Weights of a small GPT-style language model, trained from scratch on English Wikipedia.
Architecture: LayerNorm before each block, learned positions, tied embeddings, capped logits.
Training: a variant of Muon for these matrices, 626M tokens, 4776 steps.
MLP neurons of a small language model. Each row is named by its layer, matrix (up: input weights) and neuron, and shows model dimensions 176-303. Each number is 128 + 24 x the weight over its row's rms, rounded and kept within 0 to 255. Numbers have three digits each.
After each neuron's rows, "fires after" lists the tokens most often just before its 100 highest values on Wikipedia text that the model never trained on.

L5.up240:082105131126109136174157138121144132152105147130107137122114105129124143166115099159112136116089098140137124139138179142152162145102142136114085125114116121148112133123144108095116103123111135108104097132138132130185116094120124133114103145141142111094153091122163181093078108099122161177147142124104124114125119138135088129127121126140130099142125125127149122115101142060122159099184
fires after: "\n", " W", ")", " S"

L5.up1436:159154088136137132122064118122100155100152136104113150070124147137116100154119147182152115202134146128124172156152115147123137118127133130138070175107109151173127121150112146153141110158119097143140119135090142105141126126118161160136143142108120109164153113134106131109151129203101136139125108089122132153123084143112137131139106122109107120103121064118128121096111147147155157084106
fires after: " M", " N", " m", " W", " w"

L7.up788:134130128124145113144112121127133130146145154165087127129101112088134157167129190170109140096142157148124098121144143155114140102109126149110107167119076078178131129145089138131140111147148150112135093144119126114103115094107164133171139144159136121110107101110116138087141120149085133128136140125113110110186149158109122142126106116115138138122125111150146139159127110098110137123120
fires after: " N", "N", " F", " M"

L5.up789:102137095121186101177080146119121094149117142157122109124145107116124100159106146152070118121126143115155152130131131184123157121149119120139153121116093100123125140134105127131133115155157097145093121106129116110103096114098096073150146115127150140152137138129125118114111093123111122078108137145147137107125114147120093137134134148117072138088135110094137121124107100110056136117123
fires after: " ch", " Ch", " f", " cl", " F", "\n"

L2.up1198:111124073121129136137133070117132113122117149156149091138123136154132155161145128141123149141137145133133146160090151111161141123132169117139107144137139102135142147108152150159110123132150124132148137135162144161134151102135106123158142088076159118090156137125097115103097092163132133163135134084117151111147147145136117114124113150116137127110097102084175124129134131144115114117141
fires after: "\n", "2", " career", " "

L5.up640:147218149134111104111158132113125125123185142170086150145097107185139078114131094104186108116142134124096111146128138070133118123063128129165109124124147122144127110127107112134122126098111101128122121121126145131130129144142120103133107161065120102114108114144109147096184135139123141143152133102088159168112151119122110171145129129117170124151131144093137113091109136168156187090112
fires after: " M", " m", " b", " v", " p", " c"

L2.up1474:120187124120163114144132107097121109124089135101133104090124122139152120132138141116115118152128130117121122171138107146154108138096156143158158106161133143159092114133064102089125107156131103081110136066103153130110132113106136150175110160110141114070118197145110071124129150149094125150150117121127166127151127139104162147120110162128171056095103121146122114156148113137126131145134
fires after: " c", " ex", " pro", " C"

L2.up827:107147148139086119110146161130132157128123118128136106105144079104131160119184111129120115152124123154108132137166120117136130148145115120155144069142120140172106099149156115123122145103138120122157083127132144148154126130170140101143108121076103114147123165133183122099158096137142158159089110106146125155160138115216131120137118094180073132136138143112175140101128173195134183182132
fires after: "."

L5.up554:126126165081133105113112153149081152102119133154136093097123164125111112148143115159142114141157151149140106138159082180114129070128124150171119128110135110172137128162133131155144076103186117139121098119121135098154132168114123093143094114131114143124167129121094140115136096122126095128147136149122162074136168129177092156119070151118132151117114116120104112152130122132126109146138
fires after: " F", " f", " D", "g", " G"

L5.up297:103149120137071132150116132099142161146130153100099139157104155110106099177145136126113125102137119142096135130127145136117115124131109114123121175142134130187128150182104099110148119131136140109127162052114112082115130112111126125122096141146087155109132101112123128154157128143166147143150093112133172123114143141126115195147180107115128103096117104167077127179129132116139116143133
fires after: " F", "our", " S", " Tr", " C", "ical"

L5.up746:034133137135093182143139132096091130158116118148143131118143186139135160143126121116135125106163107179080158103160134130116088110149105098146139130111133152112130132144105128124112142099158077127154124156138146123150145122108117148101132132121140149125160139161138126090148099098108136155126133110114127136135136101140153137089123144138143111103110119134125154149156122090146147124160
fires after: " is", " was", " an", ",", " has"

L5.up418:102152170136103123109170125166121190164128132159132142149081148144134115136098144129089109130065112193135103115151165116127144141134124123145180105124152078146139136112085137129095110143161125147127119128109133146151090122145116097131130118126120132129136124152123130128103134145097114155151158120125117083137142123139166114147114094128116131093140165130127136143129176112138119133124
fires after: " (", "im", " M", "-", "A", "ig"

L10.up212:116173108153122118125123125096094085161127088142096131141080149146120113088131145132086150132102163125093110141111135111121149108124154149128067133163159088123167158127106143139128168161093119122153154181201137088136155126154156140115119112132132104110109106156136118133116101108119097105117123144122145128120110113120086168081106137136139134110123168117133145182101135133090132149143
fires after: "2", ".", " was", " le", " and"

L7.up5:112143104089151164089137106099125132113135161121105138142099125090114127146139148150142166174136113130052106153156075131139093086106126125113112120100091077112118103179127129127150134095141105129117119098135147087120110138129101130115131179086160124115142125134136134116120139149114127142109134108131128163116099118113107162128105137126117126104146122114153136125124128111139161067127
fires after: " m", " M", "M", "ad", "im"

L5.up1175:111107154142134115111096098131138158145119117133092151125146105152131128100220144105112127141163133107111145095172130154128107123109147131104167116130147123112136110139125170110176133130096167129102130080119144171121167155104082105110125143090115123104134163100078141134077154107139110154140160136142126123119125140134172079107129115119070097112131102135149081138111152142144156145152
fires after: "h", "a", "l", "f", "m", "k"

L5.up1319:112143130108144152102129132098125118167100111089099096115180117094128114178125150079138093143160152150124131095083117113118167116101177125173106157112102118149091154122178105155123113148120114103141142105134108122161140154164130101106163126140096130134126101149103121148125158125099141118097123099138134112143118146135083141146162133175135104133126128101126145125104144182146143112166
fires after: " St", " st", " h", "ri", " Pe", "o"

L5.up165:105095101095118074104139086108148140146103176122149135147140082114095115133208130103137099135133138143102136097154173158154109089138134133133107128139124129150134107125127122145121150138132119135126149166145095124106166147098111106081139129123132095129160115130127128141126151164112163116095141108152156171153125135145168149154132120063112088091123129117129134104149111151152134170149
fires after: "2", " ", ".", "-", "s"

L5.up904:107075126094131086139146136095194108153094138113126122209135137114135102085142153141149113151137124148112142163093164137160170126100110103171140170127104149135129114123105127105130061147121108143108088125121124114175131126124142132109164102126105111120142129127137134126128145120120127168088122071160151079166126146111126142154114137169156118183141119101144086136113146175126089108118
fires after: " V", " v", " St", "G", " h", " H"

L5.up917:115094134116118141189111113116123146144135140072142125131103113085122144168110164084135136150106135144109156129132132154115114131115146117183110146116120109175126092132092137101173107112144108125166106119129123116116159123139125165070164125122132102136126126131180118115158112142146116123149117151109109125118135125103128135133141148115110100147097125129145104071117143066152138072131
fires after: " w", " W", " S", " Gr", " gr"

L5.up800:128139126125110094122097085116145136150133137127086125160113160134114150124124129118145082126102161128138117113137138108123170132074170176178137156107118103116111118158109117118162076110152147116146091072140162139149131103131098114067126152109114142118130107147110122138150150101125108160104162112097140100134115113096145084168142140107156121143123153135139073092133120134132150151161
fires after: " s", " S", " w", "S", " the"

L5.up427:165099121123097083144159153140139112155135140121097128142188132143064126085117098150102145153107170079129110126085131125118129208139121155114121140128147133106152146145094127102092147108137110139134131133172143131144127134147130141131113133111126123118126133099143101117116137119129133116107139101110144110095129133146144106103177110135150129168098129102125112126116111145159130111160
fires after: " d", " p", " b", " D", "D"

L5.up302:112129097087124111098143144115119152102135130131117107122113130134195122116167135143103125139074116141138151067120139138159174177097143150139155117131154094146112109138101130099145066178125150131124112131140141134150109146134130149108133136159125116109078116174106132117100098138111130165094139156109126118126089160115140092181144154145135136116153200123155109153127131092140076121112
fires after: " \"", "/", "–", "\n", " (", "-"

L5.up1008:140083067084132132097113112113128136127145133100130129135087139083116122098183103147116156126093160134077149118110162119155157137137163125132119130113151122163150183134084132148132134180111150118142082126170154139155113113162125140114130120149109107110140107138107167137105105118087085089145128118083124110083121136136118087091097180128168115126113141100183151093140119117137170124173
fires after: " he", " (", "e", "l", " they", ")"

L5.up865:127101130141132072129096164117132149082127143133114108138117152147109127137151099098119133131137087138134161135090097151095104162085135130126135141118133142110106164109130143158129111108148101101136133100117120121145107102140095151083157057119135114140123140138111133153127143138102145116087106089142152102090064095094145145149109141156113087142139131132143121130115169160100156124169
fires after: " h", " M", " H", " k", " m", " K"

L10.up1094:088137115157129107147143148131112131088130133163167116110135151137156140130117146163064103121153129147111102145120105091125156100105124172126114134099119093129117099117158113129118094128141105147146146117154134167130097104110096114121128117132144189131098154136106145164146156113116123160144119149152136107108166133137144122140151129101131138100097102153159142140075141150147149118141
fires after: " S", " a", " the", "os"

L5.up1011:112108140132067147151138142085099136165110096115129084131142125175124113170122146116108110159144101181110163151158114094098132161122171134142150152113092177137137139122082133093100087090105143135128097118103111146138106117119119145165109087145113138124132120137201143110148113141074132137148148150138120112124131136178112094146096153154129130109138158132109141170126114140096144151143
fires after: ")", " is", ",", " was", "er"

L5.up1305:129148139151134154143088146099086155170153143117162083135096157149188126122157143138152137137110115164119167157175080111133112164149160148139134103135146154136125115125129171099089131108137114114178117087171107126172119153138098134161091137117120143120127177149157123076098128130115185137146111136110133126149123117162129115138118128156080098160147124167140147161099137112140121159123
fires after: ",", ")", ".", ":"

L5.up730:125142103127104146108089160084149146127173198134108091108102100123103153130130135148143131140110125129130098140141127125138151157142113110134118131101091119171131116116162164105119088100142114134123131147124139136160120138142150141111120187102110147114137113138224138077127117129122149139120098155122122135145101095150124087106185127166112094133121153103093125116130163111119150168106
fires after: ".", "\".", "\n"

L7.up979:147159105157116110149135110137158134118112157119153174106109126120124070172114121119164185111148122095091073127132122104126148122131157117117096121111120114133129146127127117093138114109177130135148127135155136177123096105135142127160077142109147101128143151128142115138104138123097134134124155116128113109174128110131125126120133142111115111113123140115161132136125139125149090102137
fires after: "2", "y", "e", "ad"

L5.up3:128125126115132115120137115108070167159106180102116093110110103121134116168100155115138155101162150157124145128168157131124153147123139127105117113142089089174103090143144089139134107145135144147155115156181114101133167126119118103110153132153139122122112163098126152090123104106135124095147171108172131104105100144122116116137155114108086132155128103132136118125093148142131116096121
fires after: " T", " N", " St", " K", " F"

L5.up911:140120105080119134110115124113151118085094133106123117137132049161155175143147132130092113126121170119117141082164141113087139101113124113148153139101112113114103136167095129102126095160160150122150109145103111138122118084111103151139128112142142114145139124126131086144114111130162115143133091154143111118153111121134133084157116139155083125085125120167145047100129104156128153132095
fires after: " W", " w", " se", "ou", "W"

L10.up964:121130140106120093107142115148127129111094169139106137091097126169146171124121120123132139116100153085075106124151158118173130111108185127147118123144149163138113136129136137121107127109156099114139114123147120121136153125148103107128132130114100132125170125109112115144097095135108132117119134139163128103111112115154090168106085102081108092061152131097157106170122132147130136145104
fires after: "2", " and"

L7.up843:135097122084148102112111110130135148108102134135125139118176106176143112150176114141140164138123149128129090131158125118140125147108128134116150123145127187119123152118129117134111146123065135140129117137179164142126124120163119145127104116128143117075124149118139111138112145111129108122149146148138128146120147149118104143153110123140114148128108121130117101130137123100106107126161
fires after: "le", " Sw", "ra", "l", "it", "a"

L5.up1147:143152126146127142144108148134146050165145126102110115092108081124098061115074094147108157138107127146088137136143144149136138132122122095164148135117121101087090106155157138134135132108123088109125135120134132114130103125155128090126167142121099147077114130153087144136082169106143110089129146117096163078160140155117119117110144163148156083116127156076153102115096152084105104142126
fires after: " K", " f", "a", " F", "h", "f"

L5.up69:128087136150120109116118108135148097118074143112098108129149132120138120116146133145113115108092148140111173151125130154125135142125095141127180142122067118132155084139110168124161079183129166156148097137122105162146123092108115186117144114087116108162115109170081158127111148133103114096106137113135123124124087191114128135118152116160104103127130155144149092107145138132142136085149
fires after: " W", " w", " K", "k", " G"

L5.up1251:142111114104167105138145164152130142133105103108151153151155139119100113115143125159136135127123155145140128185077122129119144142126123100158132107137133104137137108091132121080132136174161128105137152143142184134132128199143141102113114127142163141141141108087138100118114097101148135109113100072116132086099167100132132131087168120156088215075124108110105127089127096153152137126129
fires after: " P", " p", " d", " C", " Gr"

L5.up1457:169114110130131154135112107138133122080103107107119121132147134132126121116138113127137096118158127133152147127140128152059163134117191153178092138110133114121128164149101112074104111111109154163133135098098116115116146099124098127117115112100154100096133119147148101105121123158123110155124121117155157111104107087144158128118132067126109126115154150168148140141151147146098137145139
fires after: " m", " to", " the", " M", " H", ","

L5.up661:161127117126118142127127125118102114093072158098101130123147113134153075183114098120138118125125152146088160130141148116096137135121099149171152130143105128112134148152083153133151104152109129190149125117143115156118133113117142113138140162171107138132162128153161143131131173158062116105107118138145123120098117144119159130133155118148094081164140162130143108161111152126120133131121
fires after: " w", " W", " O", "W", "w"